{"norm_eps": 1e-05, "attn_scale": 0.0884, "bias": "none", "init_std_down": 0.00286, "lr_head": 0.0111, "doc_mask": true, "dataset": "wikipedia_en"}
MLP neurons of a small language model. Each row is named by its layer, matrix (gate and up: input weights) and neuron, and shows model dimensions 192-383. Each number is 128 + 24 x the weight over its row's rms, rounded and kept within 0 to 255. Numbers have three digits each. A neuron's up and down rows have the sign that makes its largest values positive.
Before each neuron's rows, "fires in" lists the words (lower case) most often at its 100 highest values on Wikipedia text that the model never trained on.

fires in: "has", "had", "also", "not", "have", "since"
L16.gate549:103133128127170101114132089107105134119111155127132087123114126137134085149119145153130143136119103121108142113116131162198147154149099156111128125105147133156147130117115147126144116120122116108109063093093122132098049126111150134141153116094096125094145096160126141149166156110086104113132159140139121120091126145111096179169134150150119160107154103131124131144111114096119096150144153179141108114074135138107155151143125132103145143161148098123105120144155147163118126119143164138124124100137175112145100121102112166139128129141162171131109156129154176175140124106161110070
L16.up549:129100141109165187147154114090114140135123095127153144097128136124177110095138134097105125139100108097153089145114149123141141171104116163111101165130116114137134152132113138097088133140116123119135161113167104150111142154140108187141116125145149164155126096135113140131138159144117133110149111178144124126099150093109116161138099139143135131150155117141090125130087113146171094132102126143133117155116120135177096116135175138154165124117130137153113109102142161130136097111154141117124159123151105118131124102097159146158125098156158169134121154086173198140132125148141122134

fires in: "to", "of", "by", "as", "emreli"
L6.gate36:163149098164168113094160158100119118139101145140106138132123097125137116143102114142146148113083147110089174144104123102113160110127115108177137105125151119145135155147140121118120124158101136155172099123167174141119137112131138124135111143123174172117059133154138133129150148137114168148142157138155148133153150137142115161139158166135133123125103128165114160137154134112118157168087103085129124195080123110183123134145103154109107104135158125123106148098162129143076131099057099140136134087141116109133126135121095142119143091109149156114108160135115160116162170125126150177
L6.up36:146116182141173135140118136074082122153107096159140125182142117150186099134152158146129147133098132129147164162074111148105097133119121131159108153135124176146114117124105106130121167124122107139128135133148153117114174093103118155183105127115162166061177154146114178169121115130109133161108134143115138146103135127159203092112162143100142119139123117112137177120108106144110129154157111173112104116119137124123119147091114185134123084143113164101146158121153136099122113123115099107130101129142156125127155078105110116108169077131122128139098167111138109135141137117122155090

fires in: "the", "years", "to", "on", "in"
L15.gate541:150131119103150138122110104151118111106114128165115122084141125098121141130146130122103102163141131124105099161097142165145112119107083086164116109106128129126122127136148123052130158118110155163116126094132122167122142115121119130179064153122163130109187106083161118129104148130112148155113122137125093104149132114142111114093111115163143112113123093093084154130095126081130129148162122103098151107115140116093115098137135163142152133104153101050124104167098180106110094145105146106083194128139107144176150159111117131076149079140100123122104107126159131144118095169109104074
L15.up541:125129101061139122093147110174094132095130112165117123105139120131123169111110101132101127160135128154139071174090104132107145094103128066173159146133115109139138152123126105132109150121125144119118185151121093149109139094076119126114134123166119107144155137143163199133139146143134139142136127180120152145101122121154129089163129150100168123131117113115100115127157137143118125150103065105123167123073124147128177159161068104122148134101150156124127096124139141183168130143137140136140135098098110133140152161148136080147141138125146088112140127105136114126109168151143130118

fires in: "for", "most", "of", "modern", "community"
L5.gate696:131073158142107152098125121112119131091094148106117121152166134103146098128153084173128122156060100087094129137130143104166122110119185156144116146123160134134113135127118128110080129161166145111132100142100143132139124139148140130090107129124158106114143098135097133160155194095116084145102142085109137180139155165110149134185180102154104106130131145106136144116136120103150146133189130154155109164145108150155140132122112148174096122137162122142088181134151068114110149136160103109152184095141094122127154121158144107115105125132130120118156178143144156151137108156107145150
L5.up696:163161154116161176137135130073139127090098121146153134115141113096146104122131091115160129133110158105139140103165139131134118164139170191121175142106159116142132128104140131144138132118126121103128105102077139179118090147110090103083137166110152148131119096113130163124097140105155076106104160087132100147118130131147104129102114080170126158157155147131142096131132126158136108150134138153161134146128092137133098132145134106177150159102135124111108148125153075082097124100157107123068137146156124124140147140164137159135119147160143076134167104132102139145141101132133100190

fires in: "when", "after", "time", "before", "moment", "once"
L10.gate645:144141094122114122158137141131158102098113160108105122126062116129130125104108122109133112127103159160176148134113127146132140127164148151175173148160119110165118142125131123137111203103153117163117136140140137125104086116119142150077093137113125145116103134138170114097086095154120157123117136135114129139120143123125113128134149105110097128063115165141173133148104138084116112112133175134136144147131120126189121078133135152081137155084104082133096121116116083130120160131151156136096112154110157145141141084167110119085127140130131130131121102059147121166129147128120120132
L10.up645:107130133136098126111126104156158131117153156111117107160120110152110155124123143106126127143118160132124129139103120143138133160099102100121162173126121167172098157149162149118157136134129154096159144164140076119118109120127159132149105171140095140077146106121130132106125142103115125101168185147136145118164116155104100133084098106076097130151143135129159111096143094129154154150093159147113116098112122157130105133187126120112128143128129131148146142075106105160101094140103154173125103172127114135167120144166132145075103113103135099144090170123131138140151118145095137122

fires in: "to", "and"
L15.gate176:089196127176102161098112151126121112115109161154146141130162133101153120110116128175098110147142151132133147106115113113091158134114137097170118145154133140142100143116150116143120113131127137115095147108170115148088176126145137113125089134150139114139138160102124125102115115169115119126083126123145095129088127156106087133139095120080118081176117184155136144102156150110122133182145158161164098125139116139107141130149094158138136118177157116135153153107175094133173169143125135134114097107106094153101149089114107123160147151121088126101160163109099078103185114099171173160
L15.up176:122147143134114154146124155133136088124130106174118119120171150128132117119120119110107116096138154089127161132137123140152134126105157137166110126115139135096152120127113138095161160108139130097155124137123137105130145154132110133144124112101113170162142150165120107138157131145067172148108096117123146145127117127167104157053161115093112120186144091123105131135164184126134180115164118095140120155160111112103130111146120104116115148155126103109151113144106159094108152113144125167108113140168118112109119134158151150133063147099065149116123136141098141130153135084164163121

fires in: "of", "the", "in", "mid"
L15.gate466:149128089137091109146158128150171133101129140121109126091106129150127103170149106112147148151112127146129120179119146126110102157158093132122169151166131135113140153142189139159141139092147113101131132092134103121109123103097110132143060086087153139172166153125149156121142111147145102122127121170119090131149133135149151132123141169110120154128166157110122165128130141114151190132131127129100139058158108102164113130115080095142139103148154098158154109180138129129138176131108137142128127134113133170147115118128123110117119139124126137111122129103118141109173157128133132141
L15.up466:073117136173105107133127099147118121144113110132130089099125145104118172137136114153113134131142121132122111165152178112140164090121102140112098102134140148081137128141135123163136155133101142117132126129124106126104173165050144100151145126125131158143118088118099129110116170114163087128098134160127131120123137113097099129120102120089113154113134171141142131189098126160101162142098136139110145106181066137118136141132102148098123109133134127104115132088117168126110161123150144087119177127159117140162169123088171113111129122134188132112152147085146129117102124133144144105

fires in: "has", "with", "over", "than", "wither", "had"
L5.gate449:191111147135120089129165147056162159116123133078134150103138159113108112106106152113102131154165111131120113176152128155149135136133122117106125098149131156126130163141130150122127123129121107148126096107161129109141132133151161173165118135134171140111108162136128115087166118099106122128127185149117114135162127161091142156124152134097136088184127092117146165118116108162132136096147170145088148110114127152142106113148117170137151118157114087155135091155130102134114112148156150098106120103110131162109155149124138185092086124148142154174095111123109113180124162132095123124
L5.up449:118104165148142091135151094115141171118119120071107127109112135122115084107107150125147130143109126087111117148141121165148112133142106163122186096129157101156109148130148165092133134128127116102116125081155103095130159156129111169130106125079110106147117124117150118138130178154111115150162155143139157087146150101094115135102139194115097110148161123117117101150101119141167136106152108138115100102063141149136162161150132200107159126121068102162131129155108106141135126113136141137125086092141126146129134157121118156109095085158135169161139126118125110143107135137154132130

fires in: "is", "are", "most"
L17.gate152:156123154140136098101146135096116137079100108132114160125149147077173138112157092156139129122098123100107111194111140158156123147177163122167146145090152166143117140122144086091111144109089132102120192174140125129125107129151119127136099121140136132109110136158129142164158110078134117146089125138136156121129125126134123137128105116166096152137128135139081109129144115103086133152149144138125121168132097130131124152108104184143151124132162110177133146111133121078149142157161130121149132139142115120157127137085108165082129125118149105159161108167174103107140140214107093169
L17.up152:119152128144126076117143147099135175122129120153165146148118153105163102108129108149119137135119131113105112062107138131106107144118094151116146120133113128135126152104153115166121077152076164157108086157169122128118118143077124107136114120104135168125124110137113105157126129112133131159132165126117140115123122138094130133123126144137141137121121149154150160111171087104135161158104144157111137101130122143152144106126147143108135142153176147108120113098080124103102116146131126142146133099062139166136131141128136145120151119158103130158128143128092121094150133169105104175

fires in: "league", "in", "of", "the", "scottish"
L5.gate472:127130127162139099115138116137139122108093144105109115099153155082098124153112169165150144148116126155147114113155150124131115092109150091134156151153078137125148155140137137109127166133092139164135139087160107165081177143108137143134137134148064166100137169091126147144115169093100161120142175136157163130145120133177127156144128122101111136107116121129163122146085119097119092164135062156154138127142108125133100088133101127127161121174157125099179081099147139103083134132159114165123147134134112112163110131131138143079148112169102121156143143088134129140162129150147149125
L5.up472:116117122153119116152149138188105135142103100100116115135102132117135147106163138178149107101091123150151164114118102097096151127127123117134137153129122163123143066142164086090108133130136157132155091115122164147145162125107117121099153119139122138122108142082147137135104106108116163124103126068155126145173086164138113109159126111100142119107123145104108157140104136081098117131124125143174108110164127152105149151129128106117131132162134149128120118114087156103070160112135110143149135144137103167149121115131112142133127131178179167155100124144157125166168127148100133140

fires in: "and", "to", "among", "of", "against"
L15.gate768:115131116135154098103130188128129106118141159119129132109124135164149128133126126120119116136096115141149139124098126105150121094087116093102168183127163122145132105130142140126114109131138125116066145146150087144141155089141123149107103132121117107117142140114142085103165075162106092120131112145139102109154121118162127118124124155135132136142135135147127143074132119148156162154150158091153106130153120127122130117081057156101147139112189130175144115109115162102127134088102129121120136106103112102130147127108125163141141130132138068095176150117088146073160126124122149101
L15.up768:152153135122102162156113133134111154123121162138106122153118150156079121096147131152107127129130129124136116123140097119089141131137115152139178171137093106135133128120120130134189109122144102145132127129100103119131084103181101115140136110082116107116137133141081116156070115162110153135139107119133123110123125094118105118129116124121114160098093101179131100132151121138145141083130130155145123124104125151120154182099131155109181090146101136130174169104099122110112159159122110094098116095134109105163131186151138150121153131149126115081116091131070100176122109109131170137

fires in: "under", "time", "over", "according"
L17.gate148:170126114135129181154133116123127164099150116122152138163157086156159116131142133067127143111136122088136120148117114143131122132170140151139085064110135127082169167126129098073130122099173187116137111130133148137108151137160100112145097140154140116115115158154134182131124129097139128160152127152119195156108159116144118191107130201107165117115131165102085141125134142105148115132130155144109082141112176161119137127080121136082173114152126144154130106091133127118142163111164095116158151154115141122159117169174150125088171100120101139141101095134183107155126138152146123090
L17.up148:102127116118161155120169137133111131138139159130107116163177096144104102137123106102125133174136110099164139156088126147115170104149128114137162097092151120093147162125161136128131144089132162180111127152119123121139124117082128119148112112138090129098111149097133128139131122081135169156135156119136110087151091108115133157104145138122140091124143094111105114149061141112091159083179128137111149091095166109135101087139123135148138172104169140189146127131135178153172130119137118182109115151130127085117083141146089138107129176114100112127106150100127108146105157097104123148

fires in: "to", "on", "co", "his", "of"
L6.gate842:080175092153136089137129160100122177140138129114139137132114114140098108144133130151150122121111137105099141124120097130110176118135122099097115104117123101149138161107192149116112145129152133172135115138089176128103166105137139135117104153121149146155129118141135165154137138096125105099123105140149105150086130132147138133127136119113127171092181123132112141090102165134125144152152130123120160138081088147131130161116116136115125122128118173148150139132183175163108131095130129095143164107165100125124103151116094149145110154158136084141097162115103136121110141133134169122
L6.up842:091187142148140079152065160117135118101130120109158137142139099135105104152151113128146123103092136162149154118113154147110145149149151129089153119124123110146126098090175121125107127129145113118123115115141117129119170108131182108132141136138117159134135101091148193108120124147117104122095114114147089134071158130140128133110097110108101142112142136142104153101114162127149088147128144133150153112149111098142047140111108174147159147157124131153176117114146116139135140073168129123131170090160092075139134135140106157128108149147153113156092154120084112110105121153160136111

fires in: "of", "in", "games", "all"
L16.gate941:153140085158080133142118117057106105121131152119154111078141137147118113137113065149145141147139109159116143142157120108129158157105147092135144088131169130180148147133150106109127111080145095147144150136136084143134092135105109137106168117117083128112135098128151177113106122118122158087104137091130137109117116151134116119153168100081125092113125122126096147124141137145160143160157129088161166111146103100128088090136075125129133117141151091170150126151145162100166129149147163146129107138147096132155114124124144162131107142145122155153110143114123137121153145127093092146
L16.up941:127139163130105104145122141121177090125124145139167084175109103109131163140122171122133119147091167137172123118128148146109120151109121137143112136164144137139117103151112162082139155096154151097125167107133105157134130133153097144114104103120142155127159119164161186075149125125111135114089156116156143161148105126154095133160140101062122087129141131152104144154127115109154115127112135126187143150154133101121148150091092102154109090111116125161117154102121176145157129127150122144118157160097093125122098170169163168105095176182128140133135108082140137123121158135110139128

fires in: "of", "from", "for", "on"
L10.gate128:170185185125109111125141152121116097119119135133130153084159122120151114147121110161101152106128113108128127161132127097165111131128135127165125108105125139119137129101149147120150096107141163181127116116060123184080142146121142124119132114161135148109127178174105089115124136111158091146127148145122142135082035127164115105165126136115160168097117106156118128073120130138158135131115149142173144136112147108153111096130143175073106099112150127141142099117117130108106132100127133157098149093153098141084126101100181118149125122101073125095117146092130159177139098108162122115
L10.up128:121139144144102139112139146139149103121127126146128099153113147128101132158098094134105119145073123135165150113114154107107137134127150112121110128166136114129120114113129125106128166110086139139137128127096139122145151122126083143153138169147184124092115124127195140172134124170146109096124094108115151139140138135144135113125152126137122142159134131107103120128162147131140096111130151129133114176106128129118156098112109111154091080157138176102108140083134154165163100145130094115121111116171086134119148145122152114064126112132115146120105137127126114124116138102117123124

fires in: "not", "to", "had", "could", "would", "and"
L16.gate127:131094127181163120158119126121148093127133100133146089150151111081110095129116123105067113131141130121098077125140111145161113134139106100100106148143153106107155086144102091138101134106131117078148094114135122169165110144113091098138137144124157146162132111094160110100117155100115131107151137164129130154122111135130104157152115116143181135109123186130137177139076127096126126125112172116134135150130111089118130114105112145152154136146068101147103083161135099130125097126138148118151140132115138118126098121086094140149160118131124133147153113130157139136176133091153131088
L16.up127:154163129113152121131132163135098146125116102158113121144116176107124152122166180137083098146123112070125132120131147091137120104134124161105117149122152085092116125127138158095136130157075129097137112112107145115122119125129130120149111118151200109166156110096152134113132131134106128134109119130157069120126122126167146131090120157137135161067122196111087148112064086105153081157107094147171133135099143107124122147127119142125117123113137133107133138128120130134139113155131169133129106147148091139093076148092131167116139135164113151134147166135129086183109135105147149155

fires in: "as", "very", "be", "was"
L6.gate174:101125095125104143152102107130146140116137156104123168170148126107112152105123115140134147124125123121148156131129128123119140156098096134122091133153174085134109157135139136117112131097139093112091167147140122125074124136135114125112129068082125167153080127134151126116113105099134134125134100151112138107146115133147134142094131098143129114113112129102132126149111151122151153167144084175149120116103178094141134092128100134078112129081157105128123166099132151075096115140150131136105171093131117076125157088153132118127142115165163118114148126148075131113149112146103109137
L6.up174:068131079104075177142129095145150095120113136102132164133163129121147144139159094126142111142097121143123185136161125084120121146129120140172120132148142118105090160145153122117130108099124136108119190142135100119116137122146113156142121119111131164106103158143134112109142132106136110166145131135141087134092100109155167118140152098155101107136095137123128145130151145102082142160159114167172184115120148155138132097100073124140122086105160098136143161112110151101112120116118125145109155092108162116118152138168127120150144116131108138149133175133104206141119122110129138165

fires in: "his", "a", "three", "five", "two"
L9.gate561:102159114124136172128135157124128101094103101153168110118139171090092134082108126122153169146129094129153142102119184147121118157111155120135110164128114155156163101162136122105144105168144148078142114140154123155112121117114114106108139104132136118151157119146179158117148116129096168149149114173115144138123128127130123101148107065077106127108103133122153108155113146132121146127150103155111144100110145155103123150097128132151131138112142121119114148107125134134143168134141096126129133145121136145076147127089159100103139102148168146147141114095155125106126092061121130112
L9.up561:150137155120098114149127140149157156120161081162130121148122156125139104102134098138126135131154139109144125119138114161113100103098134161152141119146122155114143124086138072130132119112120184064091153134164100091144153093107122102126103139114131102129125084094147164111133140153139078131087136123154107113122105141157098133161121122107116107150187148157110111136107099142127159129144110172114128094127084139179096133116149133111171118130161137173135140125111144083128123138148109115110112139162139137123162176145155128102201119138123121084175141140105115120156119117142167158

fires in: "out", "under", "over", "off", "back", "tfrac"
L5.gate217:166143151175120124117134125120175121117160084156128135131168094139136099143148124139122159123168158125086176193123095096108108153133095142103145133145115159158096147136115123135128145101111163160138121099127109144129103109104122130125123155141131098087128118120131138134130140114134129131101133140113145142125163134144136170087148150169129106156109121163130124077108121139170144155126148130118114126109112134123114095152149098116144132118097136136151123084121121131171145122150126109118133172123139106162122168120140074115162110086151140137171154152120164093145111131126138130
L5.up217:156101129149146084101130167108119128122167153153116145131104147108074102093159129175145087137148104133135150130085083111131112131141126115096150076102084141155133121161112160117121128124154122173142103142123130137114110122103116149112130160082112135121125102126122153094158161138162123085108102115147104112114175111118129156138122157160131062172144141169082154122127151158134112151122162113157142127084131158140150117134157134148122131100161170122113099131134155167137145133129131120139108138100164130129173162107123142146114094101167153125102112111141092105097144142129081136

fires in: "november", "january", "december", "awards", "october", "award"
L10.gate853:100097156122136186116129097132112119132136136161120141179101156157152092116105178136167153110150128144104105117125080111121109147079135133144150152089103113155156138124135142116182107149125150108082135132149156119132121138115114156146095105101145125116155155134091118149143132142132092105101132160103140122135127102150126115115106117099107083104094142144179128156135122165150160096159136098142189113126132126139085144139155138110136115117136141119132167110140110101081143090095131140089145091149136097086083092154131141113124126136158137110125148166104110130177134144104128119
L10.up853:119181134134085138103110170137146163121105113123113119116138151129102134124089108147124140119073109105163145146128169097141145129113119121129154123127122144123139102146161132140120138107137170093135083121143143120130100152155113122153112163099121158133173160099096141162141139136124076137112099116142149179142106154082126180121136174136131113171121133143117123156115129140108126124121119116105119125136078147152127131107130169141139095119092137093106147113107098128122153149138104119121150138117111173099122151146093117128117167165122149134149127122103128149129119107121162116

fires in: "and", "of", "later"
L6.gate843:124095135164101153113096127132116114158148138113180141127109123120122117162122162144172103123152117100155098114126148108160143101138149135150143178135106136126161133145144184107108111142158113130120163118142137149096134093168129112122174107136111123168132116141156173119132111141057150113159138133128135125124161172163156107156159064160097128142135135117134111146156098096106166136146130108131140143104126119148119141144109165149151133151117178140112142140156137114156141153143108137140143111078154100106070091134159132141116117089095111144142114103132113110119115107154137098
L6.up843:118156166144115136152117141119142130156114157121140131132089127131139146096124114127168117103170119106130100143094143110149161133074122138106161179133099136101114100136107124134122128101128132112132125193107116131070122125133152102152178065147109135154128122108162110141098102125144156111099078123149130143114116118124137148120151137118117130103123088068118138147146101128116140084132083167158147152083037096082103155128118134117145140119141181150100096146130110125110165144107084113109128124123134165127109092130109131141131118155129095127113091104157143098141078102149173114

fires in: "as", "time"
L16.gate39:134130140130162147128133127103139127127125120118099143160126129121105130097102138113177097129143124113127127200081144153105164102127086126119147106134158149128167111152176092139163129089142137125180136138133168144135170106174135123152141154134119089102141123144157131123097149114119129168107092081160108140125136118130142151132135141152154112088163156083142129085107135145152104115161147160119117120144120150136154138067088135079092111104116107168173115122141092129135157138133163140133134154138127165130116091091108161156135114142152097096146105137078140130152139121113170111
L16.up39:120168149094109105104126135140108126125111126140131162135118143084108157101157115109153123136135082134161155149117125147142162119125171136125153135103147157124151191162127158129147149087122148141153155131142161112123130133089142155086163146136095110126127169105123130146098096116123153158116146110130127143096110135117120160147117152134144142186098095138127125099107112111072114072116163146116119106141141092136091128178131129065155122107146167127105094094128157130147157124111158125112138116108130122158146127173156126150117108109128119158119117139104131098181148094175149134

fires in: "a", "one", "as", "is", "two", "were"
L16.gate26:109133153131128113110104059137148140136148147128122124133140165153138178144131131127141180138076109131102126125104137135130123137144128119165107125125117114144156154171147128082065131091135159158089173123131121111107131115100122143156101131133126112173053109137148146114110136113113145069094137101146182142090105108109184144122111115136127162132125130121151121157092152118100171121142130176090124082166110136127131121110127177134142145111153107123134111133107113117110103104084104104116139179116129121126111133113087143097161097089118140171151104123113162105150124139138113131
L16.up26:126120115135101096109163129094176134157142175121134152102129103104109104127131105092113115122134126109131126104156145139131145137105083115096109102176129101100166150134133072102108096124120159085160152136090125107099155177115081141128154164110126129139140123097114141102136141133140157110156149126103149113111122120112109137153127139138095157146184156163111139123150124138135094156106068176126133114111171133137120124115114150141117107110138113098097116094126082110107123158140155137096150136101111106142174139130095152159144151126095163123135134117092163138105098092128075182

fires in: "both", "some", "unibroue", "latter", "two", "so"
L11.gate668:100144123114136137133163148169152115131122145102139087146102084092114120157106091127135150206127084150122130173124125116151122153122112114137089128141186146114108161172110157117159141121136092130130126156155173093107151131073089137144121109113136109163108113073126123092132118141154109116169107093111131101137113180134087146133099109126122117137142133120107102068094148159141120113112134130090107122148124156152111130102144135122138109119116122117125115145152120144134148146118124098143101158116122104107155142153112097132104158107118123163157131123128103190090139118106104119
L11.up668:168142094141157144141153092116163163096160138137164122114087118127139097174135149100130118122158123111137141149130168099140128139090101135153129144099123189128113113143116117144123130126114071104162194143140169094132159171109130131168126101165096132129116135093134104099095106098101094148122147155146105120151124105177137124157129075138179124150135118131115155098147118101130121121120121125145112143126121145105102144110094126159123111113178138128090154133154136137103110099126170123108151136121101116135118130070106133120073118124133131099127102109122102104099107185114141140

fires in: "the", "on"
L15.gate139:116150085106082132130130115138118135109133125105142100094133146133130169154132090084110153141117121141126116149099125122162153074140150149133114117109144099142117125134144127128092118102132136087076108105125083086117111084141115095081145118108160117141138124139128152097131181125139140144159130132145102175110121158138127114114130096139157150143132139168118112142165143124127126134083124081148136188123146108120133131137147112117106090092114116136143122121097137184153130139128109127139171147103131132088130169102167141161156175074088102102118122111115123119144123119113067113
L15.up139:111136125108113103120135144147124144128131211165129119125137104147118145177075102122164150138093126126166109161088108149119114167089090117135147102090135139101155128142158084154161144100134153160159122116138071135117132110123123113132103161097169121108177115148155112112152100134170108126131080173172163111164090114131157152160115106109094108101094164114146135159124107120149067093150144140131158129139122130110111094146163159133129120097101151150133129084150139161100112143108157125114131089125146088118118151117126108154162110118166141086118149113149144153110062116124116133

fires in: "from", "by", "in", "of", "on"
L9.gate597:130148091143150099124140120115122149126138139110108127117154131104131141144140109081085164117086152153155119156153111125114146156102133117097150160132123157123131155129126101139115152118086151120155096113115188137146112105157114108141079136120153123140142126123179098094113188093089121127165130149114093151166138120117126120145161113180122165100163144097082109158135114108116131115096120143146154139128134126131131134147103129130131097084100101107138113137121125112113136142097158085148125116125116127144099132120086112139135146127121149145133124107094143091208116119132146119
L9.up597:104140135173079105128129174130107123178150135157102119129166123131126099134136149157120112086109121130142126095093083154123132109163120130119168115131119120122164135145159172108162125087175141137154119110142096158121162152143154109133142117096137124129165142139138116131104100144103133120119157126151147128156141122102152095163143148130114095173108142126109074132086125112109126104064147128077143154134136198137153101096134164169121137154129139124127124101171150148107153156141119079111176100128138171109098124132164134117120081144166103165123162128127146102127101130117146121

fires in: "of", "on", "academia", "quraya"
L6.gate202:125154138105114139149112136152131151084137109122136084094159104118149122150100171093119124141093120119130149082098151130158111137116114131175107141150130123125075134152142146111128125128199188098110123121103187164087115140140121128127104143094111137082122090178138126139128134075103089095124131100156124146128097099114131083118114090152106120130114093121102132149184126086106126128112100113131127119124097079158145125144136190146135120127146148111147101128149163157118110086131120122109133113143149113144125111104172154130113112115098142137135168104130146139153091156125143111
L6.up202:111161146106138158180102129157127118121115119157118107071108095161079152144134132113132118142143076112109140140137164125148130113106138154110135110169133172148108133167124130121071109152128150140126150147105137123102127123087131145104123180102130152103101087129126131110116118124129080126108102110116160116113149156154132149152110135143120171083151156134110093147106100070157159133110114095129136135097101165128092115116133153139127144098152109090135174180171159132125187148140130131150150170119097161136167147100095094134107113116121149139221120135106111125110129137133155093

fires in: "two", "both", "three", "other", "four"
L15.gate112:141095096118165114080083132159133136115144145098117141129094121125087083139086109109140150135093118149138130137148126124146086159120133124108136132134109131137107134152123132134140159145158111151149152110165110159067134150104119123148084097119171150157121093110131114143128099143152107116111098123114093115115135164119094168101113122103130167130148111135204138124158112109130091083174145139113143159119105129172108167136087109100121113127113122160091160156160146121108099075126147167112097130123111147144122149088148088139135147072116125093134088109129077108071106145157138174
L15.up112:119132108108100106147154130110114122124140177117121136138115134116113120159116164097104163152197149167185145156113123122150115119060147095085127107110118144125120150104146075129084118130165076105114123091101146161098137130119126133139102122077160125134061156145131138148142124085124095141135112108113162124113155145126099081127173119100129117101156117152145112121158117141101128117137111099151143110149113127126110134112099120141155113128124093128148090129135119137122112107127116158140094160092129139123121127108088134146121151131160118122099134152069109177123149087126139148

fires in: "in", "to", "of", "with", "for", "by"
L9.gate85:124147093137154114149105100143161166124131137143168153087131164120101081115172082123137139146146124142150100082114131136177090151147141093143149093118181133099127131151135150117127194141153161134136147104107102111123126151131105121150127087128116153063132115181128142132139097163121120103117153085139129147140172161143101134126165142147120117120095129133144114117138115147123089115107125137116095119095161105098142091147129083124119131132102135093146109144155186078162133151138198138166114145076115128163135085129079135086101122151092159121147153138122133129156177163114086129
L9.up85:092123109121115122131103103126103127137138097119127081118153081139129162109124085144128142117122151128094109091109103143148099113149107155121135111126149138100075133135127089134111117135141123155152162158135085145166167113149136117123133123108142117121141134128124136118122143124122112086115154091104161152158103125138128115122151147149135112148113106121150170129084148137131169102118118143110129099135135136160156177191151130120148106097142171151153110080139137146132150159131137114137154131137094178160164154079112159097144171144178163119177112137111113151145131163144134109

fires in: "to", "could", "can", "has", "have"
L15.gate918:198139115101148137151172106094139122116123102091133123130097124112091119135116146103102155149114149110127112111153122116131149116155113139133102093102164085100157122073134118127144104136132183134141134140084087120116123119144108121135109132085115123125117135082135113141115164155110119151143153157117146105128125169130081154108107111106171139080087147069102087148092123125146156107161173113139138108062188133114159158141186133130154150123158158151105137098149130120127096128125146180130138113157174136137105089079116140136140125148138155140136118101107123171129133118118141102
L15.up918:150128133131169111130144162133127134144164113147120174077097117114132121128137146140112099123130149087065123173088139159129122162097070096110122116153154137140159132149121086175121074136102121084128152145116111147101117155126138132182176128103136124185122134132090126098138157134126102082125131173147126118121127113135109156139088123104177118157145136111091125164109114150117061115135164114147100120098123098116111142156135134140174144135135087133101112134120090150126121142164160145158113114114117129155102143107134142108114092157115115131144146138136159113118116135151101164

fires in: "was", "were", "be", "are", "being"
L17.gate253:114138097113097111204134126148116130100120183163105082111119131160128112060150139145142110149151143182121146108135117201136102112084095142137089121153147124115165133136108129127135132134140126116067142123078084098115137100130146150126107127082152120121140138121154155118093096102138137136090096169140139085100105114119154156169120148134111128150119113132146137130134103151078108119131122130109148113092140165086156111133144102111161100121153112137099183153152180128122126115093140144150143107148138111077091100127116115168151169151097124117111152145138131151088114147122097119
L17.up253:107139119107123090141118061134089140132109087150131135138140139141125079135139114096137147131108128128111079137151121114142093128136147128117160117186101159078130157121167109086138137069125127142092104105145111074128120122141129130130183098045078149096119106090109143139151124114170151151126149136131158116120134095099089109125155161111135121110129111134147128108109147152110180126112130182135114111147095122114147104170134118120143107134151104178131134067119145120098084141116141128139142152098102106109146155154121121151099115155156108072121094131173159128125178151112109117

fires in: "and", "of", "in", "to"
L13.gate820:109107137129118134133094146105138135093101144161135105142107123122105113097106100142116110180144154129123124128085121084126131102105089120092109114114122127150145137135121138140098158147163097181135110146091144149137131105139144162124111095144112127133118105125143146124084109120120092134166149161108089099151103136143087134150132146111132135186115134149125132116128126154066124159132107125171132159146151106110142129106102096157151140132150169159124135146144102159240085159097095094138123118147115113125172089125120097122139117122133133153146145112114125144165127168154100090
L13.up820:095173118146068140124094088108130139146138103135173116108130094179109122116119128183123131097145092089107127134079116107074093102090101166108154103114119136099161125119143163135146127113089123115107165181154122115157131123121088103132071141159157166139124128147132145153141089129104148146105132118154127096131087066129141110136097143129088144132178150078117126116109162117156151109130149145126150130107104112152138104108113155097141187146084144092117118140122103182111129138103151099110165135144137092136147146143100159127127144179149093127124153124089140072119107091130120146